MLP neurons of a small language model. Each row is named by its layer, matrix (gate and up: input weights) and neuron, and shows model dimensions 341-404. Each number is 200 + 20 x the weight over its row's rms, rounded and kept within 0 to 999. A neuron's up and down rows have the sign that makes its largest values positive.
A block is one neuron, or neurons of one layer that tend to fire together. Before each block is what it responds to, as a language model described it from the Wikipedia text at the highest values.

Description: List item separators
L6.gate523,208,170,181,217,205,196,220,184,169,234,194,221,250,179,227,198,184,180,194,211,191,236,219,217,215,184,197,197,194,192,211,195,222,192,186,231,209,194,183,196,171,210,228,225,208,177,189,187,199,205,211,232,172,189,198,193,193,196,209,182,192,209,258,211
L6.up523,198,192,211,164,203,206,216,213,183,184,224,194,181,235,200,200,177,212,214,225,190,230,190,193,169,198,206,204,206,186,216,213,175,206,203,188,214,196,205,213,186,233,210,194,210,209,181,226,215,192,224,225,228,189,208,183,185,185,174,195,214,204,197,184

Description: Table row endings
L9.gate2,219,181,224,201,189,183,195,197,215,190,210,190,185,189,217,189,199,181,195,194,179,189,203,233,240,196,204,224,218,182,179,190,238,194,210,240,195,198,192,191,199,198,216,191,218,187,186,196,213,198,198,216,212,189,226,229,172,225,220,182,193,196,186,214
L9.up2,234,229,219,187,211,201,211,208,207,174,169,172,180,169,219,215,217,208,196,206,189,199,192,238,222,184,173,212,220,177,236,239,209,227,218,181,233,199,245,173,189,215,243,220,217,206,198,190,212,213,196,190,204,222,192,160,222,201,192,209,179,191,177,229
L9.gate49,194,192,183,166,216,236,183,205,226,203,229,233,217,202,185,200,211,184,171,147,225,190,183,198,189,195,210,213,176,207,219,193,175,227,154,202,220,174,191,213,179,224,226,199,203,243,175,216,185,181,208,187,195,181,224,195,185,231,177,213,185,173,194,179
L9.up49,189,197,193,235,200,221,202,204,186,168,241,191,194,195,192,205,219,211,193,169,193,208,205,229,186,198,178,224,200,220,177,229,209,221,217,218,198,217,175,195,174,191,214,189,204,184,175,179,230,172,195,215,188,190,222,232,191,222,217,206,227,194,175,201
L9.gate115,195,181,173,180,179,178,193,210,191,185,201,176,218,211,218,183,213,192,198,195,198,174,195,222,189,229,198,192,216,201,195,206,225,238,181,188,215,199,214,201,200,192,214,200,209,189,198,195,247,212,202,224,223,188,199,164,226,204,175,198,194,190,188,217
L9.up115,139,198,150,175,196,213,191,160,225,172,171,197,210,179,228,188,213,195,218,187,207,177,185,218,219,215,207,184,216,235,174,186,188,187,220,143,200,212,177,223,189,188,222,175,208,213,247,184,231,211,212,190,208,206,205,203,203,219,218,196,197,160,164,225
L9.gate450,200,195,213,202,217,177,229,181,183,190,180,215,160,194,200,177,190,203,151,164,234,194,217,203,188,226,188,209,169,173,208,207,150,163,203,204,210,166,211,203,187,162,195,215,200,173,211,207,191,194,183,178,188,187,181,218,195,187,182,172,197,182,178,197
L9.up450,182,203,180,198,199,198,201,184,161,173,143,184,201,200,187,153,193,209,208,229,240,196,206,164,207,205,213,206,236,185,214,180,182,184,207,188,177,213,197,209,201,191,196,178,207,203,179,188,204,194,198,219,208,202,210,199,216,217,196,229,205,170,235,217
L9.gate769,208,212,240,207,159,214,202,189,190,201,192,233,172,211,259,205,223,149,173,205,197,197,228,233,194,188,164,205,213,182,199,234,213,202,235,199,222,222,202,194,192,184,204,195,204,220,159,183,205,167,188,191,198,198,245,183,184,208,220,198,192,200,164,201
L9.up769,199,202,227,239,197,206,180,243,203,194,236,207,205,200,220,210,196,195,192,159,208,224,181,214,190,183,202,204,206,183,220,217,193,236,231,224,223,204,216,232,190,178,201,168,195,239,197,172,224,207,225,206,221,200,230,193,215,222,189,181,216,206,218,213
L9.gate852,259,199,212,186,251,222,204,211,182,196,164,209,195,164,217,192,190,207,206,200,192,191,211,209,205,191,200,224,208,160,228,196,177,195,209,229,206,162,178,203,195,205,192,202,244,219,149,172,207,191,178,193,177,214,200,155,200,190,181,190,192,199,190,191
L9.up852,212,211,239,216,171,200,192,209,184,206,224,160,254,208,195,225,191,203,202,216,187,199,201,197,196,202,189,188,211,193,200,202,214,192,186,230,183,229,196,204,206,192,185,188,165,239,217,178,256,195,167,220,191,208,203,184,196,208,176,171,188,222,221,211
L9.gate933,225,201,214,192,215,202,192,195,170,207,195,177,178,218,210,235,214,211,218,152,178,221,209,153,175,169,189,212,165,218,218,202,162,204,207,204,208,206,246,239,193,221,201,197,193,207,212,209,234,212,204,226,191,203,203,201,202,176,214,192,191,191,251,231
L9.up933,191,205,210,184,203,212,205,220,173,225,221,215,178,223,219,222,190,191,203,184,251,227,216,238,214,188,204,215,185,213,189,247,187,239,214,212,201,191,206,201,202,211,175,197,201,239,240,221,187,165,156,198,210,209,183,199,190,205,196,176,207,186,200,185
L9.gate1338,223,190,212,184,229,199,238,210,188,209,190,175,229,192,181,174,197,168,212,197,225,222,245,224,215,227,239,195,228,176,199,220,200,202,227,164,201,179,196,195,213,162,240,219,223,211,173,196,180,216,172,207,202,194,182,226,213,205,194,230,200,207,195,222
L9.up1338,183,198,182,187,174,205,205,188,202,228,209,176,222,200,239,182,189,196,186,191,211,171,207,226,218,199,233,216,180,205,168,197,204,199,211,219,196,227,236,219,206,204,224,223,207,164,218,228,215,189,207,225,202,232,207,162,221,200,169,153,217,235,211,196

Description: Mid-word continuation pieces
L5.gate176,214,217,161,179,172,228,210,184,157,195,209,226,197,209,171,224,240,189,219,196,169,210,215,208,238,175,224,196,205,198,180,232,190,203,220,182,215,184,222,226,207,208,169,193,197,223,174,219,209,224,176,219,192,200,222,193,177,215,204,151,184,195,176,218
L5.up176,178,175,236,198,209,171,228,198,208,227,205,200,196,198,181,182,202,215,204,185,197,207,216,169,191,211,197,194,180,186,186,206,172,156,196,201,210,209,194,223,201,205,190,196,175,198,193,209,168,186,196,212,189,188,188,203,189,197,194,195,179,210,185,205
L5.gate227,187,186,195,226,199,202,230,239,180,223,190,183,221,145,197,192,159,196,191,194,220,160,170,218,202,184,195,221,178,173,237,182,186,222,221,198,201,179,189,210,202,188,167,189,198,207,163,188,208,184,193,250,217,232,198,171,195,188,182,216,204,183,203,196
L5.up227,163,216,210,163,206,223,195,205,167,199,184,198,215,182,193,188,201,207,196,205,192,188,228,251,199,221,187,193,200,218,184,198,203,196,214,186,227,154,216,144,209,163,202,194,181,186,172,186,216,211,199,232,212,209,219,208,196,217,174,200,211,200,238,164
L5.gate539,198,195,173,226,158,216,204,196,195,182,204,215,193,178,226,191,219,209,211,152,207,182,208,172,211,213,212,182,223,203,196,198,201,190,222,184,173,169,222,204,189,197,209,190,192,181,153,236,233,217,214,201,200,234,206,204,232,180,202,192,237,223,242,225
L5.up539,183,216,168,245,195,220,213,232,190,244,215,221,189,184,198,192,187,196,209,173,205,202,221,232,209,189,239,188,249,190,179,220,180,191,224,214,204,195,188,215,215,159,165,195,188,234,180,224,244,211,182,232,206,223,201,169,207,193,198,202,208,228,216,204
L5.gate573,213,193,208,182,206,184,223,208,188,204,223,203,229,194,202,199,177,219,189,220,242,176,223,186,179,204,193,200,199,169,211,213,228,213,212,178,200,199,167,221,224,197,181,211,185,199,190,173,201,200,191,237,196,157,203,238,187,207,172,172,198,220,231,215
L5.up573,165,226,201,214,174,240,169,222,193,227,180,180,224,164,196,203,183,185,203,244,209,212,179,217,210,163,176,149,165,231,163,181,205,225,226,217,181,207,212,207,202,167,176,208,208,264,167,200,181,192,181,203,218,216,226,207,181,167,222,208,211,186,227,169
L5.gate836,209,208,217,217,172,217,200,200,185,207,214,231,234,197,231,208,210,216,236,183,197,185,217,188,210,193,191,219,142,192,213,179,204,225,218,216,192,208,196,229,204,215,149,188,170,251,210,190,198,193,171,197,205,213,180,216,161,193,193,199,211,169,220,204
L5.up836,238,175,168,197,180,202,208,238,197,194,203,205,194,203,199,220,181,175,201,164,215,197,223,209,165,165,173,214,208,206,216,170,196,190,206,180,160,175,202,197,186,212,230,221,152,196,221,196,234,229,217,213,188,188,191,229,198,220,165,205,211,242,175,236
L5.gate849,203,223,204,196,192,221,205,209,186,215,172,224,210,216,200,192,202,181,200,158,215,190,155,211,225,181,214,187,207,171,189,205,225,244,234,184,171,208,168,160,224,191,163,170,194,209,192,214,192,205,197,211,216,218,180,217,207,188,189,189,190,229,202,202
L5.up849,197,211,225,181,166,178,183,223,198,214,214,211,168,222,212,216,212,215,193,235,190,177,191,181,200,232,213,191,190,201,216,220,235,206,191,174,210,203,224,219,224,219,197,200,188,179,219,197,216,228,198,212,207,200,216,213,159,191,206,190,209,214,176,202
L5.gate985,236,203,186,186,179,182,191,185,187,210,208,226,231,188,216,197,193,206,195,170,213,213,192,184,175,201,192,192,195,176,237,188,227,205,187,176,186,169,199,227,222,202,193,216,205,193,194,209,182,180,194,239,213,172,210,223,180,211,188,215,229,237,195,183
L5.up985,215,190,180,171,232,157,170,201,186,213,231,217,238,177,210,213,219,241,200,175,189,247,218,198,212,216,153,182,206,214,218,207,207,233,207,203,197,218,244,205,192,204,215,194,189,175,226,223,214,193,205,209,204,168,172,233,205,205,218,194,230,211,245,210
L5.gate1266,171,226,172,196,236,186,202,245,216,197,276,214,203,219,203,223,166,166,180,163,208,226,224,212,189,191,203,193,175,168,205,213,198,197,201,197,191,196,180,209,198,169,206,240,206,181,177,130,215,193,195,231,176,219,195,194,210,232,152,198,227,219,198,183
L5.up1266,217,168,168,215,188,235,207,209,219,219,235,187,198,230,208,229,159,220,204,167,205,233,209,187,193,199,183,176,196,191,197,215,194,228,192,222,226,184,175,202,195,193,210,190,202,222,204,194,196,211,210,183,168,188,164,193,231,174,185,171,234,237,224,212

Description: Coordinating connectives in pairs
L9.gate15,164,175,190,190,225,181,191,197,246,217,195,168,222,218,233,171,223,187,223,180,221,214,193,216,189,211,196,224,167,208,186,157,179,187,200,185,189,193,173,214,204,197,212,247,228,209,220,207,177,190,218,225,186,205,182,197,211,224,196,170,212,209,210,190
L9.up15,208,175,186,206,190,207,192,196,178,187,161,226,176,210,193,188,212,183,194,198,186,184,189,227,169,196,222,190,200,208,215,202,207,200,208,227,211,205,175,179,202,215,209,223,187,193,170,218,201,207,213,239,223,202,197,175,228,217,204,186,199,218,234,251
L9.gate81,183,216,181,211,206,182,218,216,196,206,213,190,200,191,210,207,220,204,190,229,201,156,183,204,215,195,225,195,196,199,223,199,232,224,225,204,225,182,208,160,191,180,208,199,176,197,197,172,170,215,193,236,210,210,248,191,202,164,208,201,184,241,192,189
L9.up81,233,188,191,181,217,194,161,193,221,207,208,175,205,189,219,199,224,188,199,213,205,167,223,183,211,206,224,193,216,186,226,191,174,194,195,197,220,200,189,211,237,206,241,190,220,204,201,201,215,189,173,199,200,218,162,209,206,215,212,187,201,223,216,204
L9.gate236,189,187,196,225,189,205,182,175,202,219,226,134,213,194,171,213,182,204,213,223,236,206,175,178,192,221,207,199,186,202,174,211,225,220,169,202,205,184,178,167,212,199,153,213,200,204,182,165,199,225,213,205,212,179,198,196,227,234,198,189,200,193,206,212
L9.up236,172,210,173,196,209,194,206,170,225,200,198,211,178,226,173,200,177,194,185,250,241,156,194,199,230,217,222,219,228,212,203,221,224,215,213,206,203,211,178,206,219,182,175,214,214,184,217,199,211,185,232,178,186,216,173,207,195,199,228,157,213,197,212,201
L9.gate486,182,207,205,215,168,222,203,216,180,189,203,204,202,202,186,197,219,171,227,182,268,186,161,187,186,202,238,171,226,159,219,200,200,240,228,216,173,192,215,179,227,209,224,172,237,201,171,198,183,225,208,204,217,191,214,211,196,220,203,188,225,250,190,232
L9.up486,242,232,187,186,188,217,208,229,229,164,181,200,163,206,229,190,208,192,203,193,204,229,190,161,211,225,228,193,208,174,209,200,232,203,228,212,218,208,187,192,174,183,182,190,196,167,183,162,193,206,205,213,221,220,207,200,192,176,217,216,264,227,184,223
L9.gate658,217,201,202,201,206,214,188,191,207,219,221,190,206,195,207,202,210,195,195,216,216,203,171,220,191,217,195,230,233,194,206,195,221,195,194,206,202,197,179,171,201,184,163,161,226,196,230,215,161,202,216,192,241,222,200,223,214,193,235,202,184,190,188,253
L9.up658,183,227,208,203,167,205,213,206,171,170,178,198,191,214,206,222,207,190,170,199,204,193,199,167,166,219,224,187,219,185,184,172,197,211,204,219,208,195,201,169,211,218,214,203,188,215,194,207,213,196,183,171,193,177,156,191,213,222,201,146,271,205,184,204
L9.gate825,189,217,213,220,213,214,227,191,212,183,209,217,204,193,234,175,218,208,183,190,243,184,221,184,194,185,206,169,224,171,217,209,187,192,200,163,214,188,210,196,185,220,208,155,212,204,200,173,183,198,195,168,242,134,212,194,186,181,190,188,215,197,210,234
L9.up825,239,218,213,162,170,183,217,196,214,210,210,200,212,190,201,176,216,195,206,217,168,174,218,229,236,173,243,179,232,221,193,195,205,190,229,210,236,202,217,222,191,196,219,225,194,205,204,207,182,201,177,180,206,208,221,182,176,177,193,206,204,221,212,217
L9.gate910,186,226,230,192,200,196,225,222,232,205,189,182,239,198,192,182,181,205,185,171,242,187,175,171,184,177,184,244,221,164,219,214,203,235,216,192,176,206,175,227,213,212,225,205,191,197,174,217,213,223,172,192,183,171,201,194,215,187,205,214,201,231,190,215
L9.up910,204,222,233,168,205,189,221,227,212,212,214,193,211,194,191,227,176,172,199,231,230,193,160,216,218,193,199,223,219,156,203,231,217,236,207,196,212,211,204,232,190,203,206,215,240,187,208,187,233,201,191,175,191,215,185,182,187,186,223,207,191,247,222,220
L9.gate981,224,245,168,223,186,228,189,198,206,229,207,190,213,246,205,204,160,222,210,209,196,208,233,164,201,213,180,204,196,193,207,200,179,192,165,215,177,191,211,194,208,172,216,227,211,215,193,185,161,232,220,152,182,216,166,172,189,219,225,167,236,208,210,219
L9.up981,213,188,222,187,178,200,205,212,240,185,211,195,186,264,220,210,214,187,172,220,217,209,179,195,207,205,214,171,213,182,204,214,214,204,220,208,213,173,198,191,214,226,180,193,197,234,221,196,167,233,210,175,173,200,215,164,210,243,188,201,162,223,198,245

Description: Table header column separators
L6.gate1152,210,207,182,206,181,167,222,179,211,189,225,229,209,242,213,194,231,207,185,205,219,205,169,190,185,204,192,192,198,203,233,180,185,177,216,181,217,184,222,204,201,186,214,208,180,207,195,208,213,205,199,215,221,221,163,190,197,188,184,211,207,196,212,171
L6.up1152,160,201,157,206,203,195,190,209,201,206,179,232,203,214,199,219,201,229,200,221,188,195,187,182,198,192,198,209,186,219,204,203,212,196,197,174,204,194,235,205,160,203,244,201,210,184,231,208,201,226,194,205,200,221,184,182,224,239,191,200,188,193,159,167

Description: Wiki table cells
L5.gate23,193,213,229,193,206,204,167,198,210,214,209,209,220,171,208,188,203,192,191,219,231,182,207,187,211,191,241,226,172,186,235,197,177,235,183,177,183,179,226,189,218,193,214,229,175,219,225,225,205,192,215,190,203,192,185,190,201,169,166,196,179,154,183,217
L5.up23,203,185,196,196,203,202,209,175,194,194,147,183,207,230,182,208,210,203,208,217,200,195,204,209,195,207,205,157,211,199,190,169,195,206,186,220,213,224,198,215,181,183,212,196,186,189,189,253,198,234,176,254,197,172,190,197,221,241,232,147,196,191,196,214
L5.gate39,200,147,204,214,229,230,211,189,209,247,194,169,219,214,207,188,207,210,187,158,190,169,171,196,173,176,195,214,191,182,201,219,202,204,203,229,204,198,176,184,184,200,191,185,163,205,200,206,214,222,229,208,190,221,199,209,195,206,181,187,204,237,188,184
L5.up39,199,204,237,220,192,182,207,200,204,202,187,185,169,220,180,234,219,185,216,182,172,238,189,196,168,210,183,182,231,198,194,197,196,222,232,238,220,196,235,188,201,202,161,179,194,232,209,201,192,212,226,207,205,209,196,216,177,208,202,172,201,222,208,218
L5.gate97,180,163,189,223,169,204,164,232,196,216,189,199,213,196,238,227,230,197,198,204,190,198,205,212,184,165,187,231,195,193,214,199,193,204,215,204,168,142,208,199,224,167,226,204,205,211,181,221,229,206,207,212,227,204,188,209,219,216,192,203,211,208,233,224
L5.up97,203,207,174,170,201,190,165,168,197,191,201,204,207,187,194,254,217,186,224,213,179,234,209,203,205,209,218,171,202,198,180,175,197,197,222,195,208,218,238,195,192,193,179,186,226,222,184,197,196,157,186,213,249,227,219,221,221,191,195,189,187,209,170,155
L5.gate105,195,181,156,221,206,169,201,229,228,191,209,180,185,209,197,188,227,192,167,212,249,193,215,228,173,208,202,236,195,170,204,210,170,204,203,200,226,189,220,222,169,189,203,221,192,194,219,223,176,192,194,194,221,178,182,185,208,208,201,241,190,205,194,199
L5.up105,186,176,194,179,207,220,186,228,210,191,231,207,178,189,193,227,178,173,204,212,167,187,229,196,210,187,213,186,179,169,199,202,222,236,203,225,202,203,243,208,170,232,189,222,213,187,186,216,158,190,194,194,206,203,211,187,212,220,179,184,213,236,197,200
L5.gate346,203,200,226,186,216,191,191,201,180,225,193,225,197,179,201,185,226,170,228,218,202,201,222,222,227,158,186,246,201,249,191,193,193,212,178,218,178,222,200,187,210,167,164,229,175,207,210,248,221,202,147,176,226,234,173,226,176,193,186,170,167,200,188,211
L5.up346,166,207,225,204,204,203,179,193,207,221,194,156,192,195,216,207,217,184,188,210,199,192,178,241,198,158,207,212,206,173,208,213,196,199,206,178,179,183,219,206,200,156,216,208,193,188,218,243,213,174,184,190,226,208,186,153,207,228,231,196,214,207,207,218
L5.gate363,196,149,186,191,204,184,219,189,188,166,212,220,201,182,216,179,183,195,202,211,220,189,236,194,225,171,188,189,176,249,199,200,198,189,202,203,235,182,199,215,192,215,198,207,208,179,175,175,183,177,181,201,168,193,214,213,196,224,188,205,210,199,214,211
L5.up363,191,172,213,212,218,177,209,224,225,205,193,182,230,181,220,194,234,158,212,200,211,240,206,235,194,174,221,216,239,210,213,194,206,175,200,217,216,201,215,190,190,179,237,191,240,207,208,194,169,198,205,190,208,176,239,194,169,187,195,237,212,184,174,221
L5.gate376,176,204,205,212,226,153,217,173,184,178,202,179,206,193,222,195,211,189,205,208,233,206,201,175,172,170,220,236,180,227,199,206,182,180,197,193,176,187,220,219,203,196,197,240,201,226,223,207,209,185,184,198,202,187,180,208,189,178,185,234,213,183,192,208
L5.up376,209,177,221,173,224,180,226,176,219,198,219,191,221,197,183,184,202,186,198,213,222,235,187,201,175,190,192,201,174,220,204,211,178,230,176,152,232,186,204,202,213,207,182,212,197,186,188,211,177,194,198,194,179,187,182,198,181,178,190,221,231,204,202,219
L5.gate1285,192,210,207,179,216,185,163,212,216,184,216,207,196,200,216,224,228,220,209,192,206,242,223,214,191,215,201,210,189,213,181,182,210,216,190,178,196,189,202,240,242,238,189,210,212,210,203,228,172,168,219,194,196,202,188,207,192,189,177,209,233,199,214,202
L5.up1285,206,196,203,195,212,170,203,211,195,197,221,209,208,204,198,194,251,203,184,185,182,231,230,217,194,182,200,234,150,241,201,220,224,160,190,161,185,186,174,194,165,190,180,225,243,227,213,215,185,185,189,148,200,199,186,168,169,222,214,201,197,222,174,212

Description: Coordinated modifier conjunctions
L5.gate63,216,196,182,204,158,257,199,214,167,217,198,203,182,197,205,186,214,184,207,180,208,188,180,211,220,165,198,212,199,195,189,223,227,167,175,246,186,230,217,241,198,173,169,178,219,190,172,189,218,188,181,185,206,183,199,218,223,239,221,185,229,230,242,209
L5.up63,175,190,215,221,229,205,177,200,232,143,214,186,255,166,220,203,191,194,173,192,181,228,192,212,158,183,166,199,174,178,183,198,206,170,184,207,161,189,229,221,201,164,219,214,191,219,203,219,230,174,233,162,164,222,218,159,177,176,198,247,212,177,201,207
L5.gate91,183,197,200,257,212,171,163,196,204,187,160,219,198,217,198,185,221,174,215,222,201,210,175,199,176,192,191,213,209,210,201,226,200,143,210,233,178,180,180,180,211,199,244,200,191,188,200,197,203,217,166,180,206,187,196,199,193,176,222,193,223,244,218,178
L5.up91,202,180,181,178,198,202,185,256,202,175,212,175,231,225,250,212,177,198,181,174,168,196,227,175,167,188,222,193,176,185,225,222,209,191,202,188,193,207,197,217,205,175,209,220,211,187,185,217,188,181,210,198,221,208,204,175,183,208,212,223,213,219,224,214
L5.gate118,186,175,205,171,184,191,169,215,229,158,239,188,217,210,186,225,172,166,223,211,204,188,212,189,215,164,189,191,182,208,186,199,222,162,175,247,205,190,191,195,169,183,204,232,194,200,183,162,198,181,197,200,217,222,213,189,182,204,228,220,193,217,163,212
L5.up118,193,176,200,222,174,219,204,220,216,173,187,216,204,194,198,188,220,204,209,203,206,182,217,173,173,196,196,182,166,214,205,203,195,177,196,239,197,180,179,212,221,187,211,202,169,213,187,179,223,196,188,159,220,183,214,243,198,198,199,186,227,203,196,193
L5.gate761,191,184,188,227,209,192,184,194,224,179,179,202,202,222,254,194,215,189,174,207,240,225,211,217,184,191,185,194,241,208,220,202,210,183,222,231,208,188,210,185,175,176,216,223,174,221,198,169,226,207,215,179,160,168,201,213,194,223,197,180,214,237,206,205
L5.up761,216,228,232,183,198,189,208,160,201,238,196,214,230,215,200,186,200,205,214,178,196,223,221,193,196,186,225,177,178,201,215,206,209,223,197,181,249,206,192,199,170,212,218,204,213,188,185,197,192,142,202,187,170,212,208,174,210,205,183,206,222,209,202,178
L5.gate791,162,219,186,248,202,185,195,231,247,242,164,189,250,195,229,204,210,179,179,205,220,219,216,167,191,181,203,194,221,152,249,200,203,198,212,225,180,192,213,202,218,184,230,197,183,203,186,169,210,193,204,210,200,205,205,218,127,189,194,198,185,234,210,184
L5.up791,187,198,204,201,208,196,213,203,202,208,190,184,230,229,165,195,231,223,200,189,220,209,205,183,192,199,249,150,201,196,201,196,178,197,199,163,171,220,218,216,216,223,229,202,224,206,207,226,184,227,199,202,206,178,217,214,205,187,208,202,223,227,159,232
L5.gate952,192,220,190,216,202,197,203,179,216,202,189,206,238,217,176,140,225,191,178,171,206,219,184,209,188,232,171,194,207,217,209,214,161,228,229,209,201,223,200,191,206,237,221,194,198,182,194,203,208,207,205,195,193,161,197,208,176,168,184,194,226,181,208,194
L5.up952,195,177,198,213,201,226,194,233,234,180,183,202,203,222,211,225,206,199,200,210,226,200,184,217,208,213,189,219,231,209,196,187,207,179,170,179,231,198,229,205,204,192,218,209,201,182,194,245,201,166,226,203,186,166,217,175,207,209,191,242,232,236,223,220
L5.gate1142,203,183,195,230,202,198,214,207,229,192,232,183,187,181,180,188,205,160,206,191,210,198,190,192,166,190,212,203,185,196,205,199,167,189,250,230,153,198,221,229,228,210,256,182,197,196,189,204,211,203,204,226,167,169,199,224,206,220,187,235,234,203,221,208
L5.up1142,203,219,178,153,209,181,205,229,188,186,215,176,215,246,205,182,263,151,221,206,192,179,184,204,211,204,179,207,181,196,226,174,213,198,176,181,196,186,198,241,204,213,166,246,168,220,193,211,214,204,156,188,214,231,203,168,229,179,204,199,209,198,194,202
L5.gate1254,200,223,183,179,204,203,230,224,205,226,211,151,181,168,201,204,196,122,198,209,211,215,199,174,226,187,252,212,186,181,179,183,213,207,199,238,166,169,195,226,206,199,205,236,193,216,140,212,226,177,171,204,227,208,205,200,188,177,199,215,221,201,210,233
L5.up1254,194,165,198,208,182,199,218,233,231,185,186,174,213,233,195,217,224,178,203,204,206,199,176,206,174,222,203,194,213,195,218,156,223,163,198,205,166,180,185,262,208,216,202,232,171,152,182,193,219,169,191,210,202,223,227,203,215,230,185,197,198,239,181,209

Description: Mid-word continuation pieces
L6.gate357,222,178,232,192,204,181,202,212,220,190,227,215,228,211,189,214,209,208,220,180,233,222,209,236,205,182,200,204,198,211,203,185,209,201,194,165,164,166,206,221,193,183,208,193,208,189,199,155,196,244,195,168,178,181,169,198,183,218,183,181,227,204,207,186
L6.up357,209,240,169,195,175,170,214,221,219,186,221,232,178,195,210,187,197,194,202,184,191,204,205,200,184,180,175,196,188,229,234,222,233,200,227,179,203,175,219,208,178,245,219,229,193,206,241,198,223,193,199,227,214,184,180,225,204,154,180,221,223,190,204,202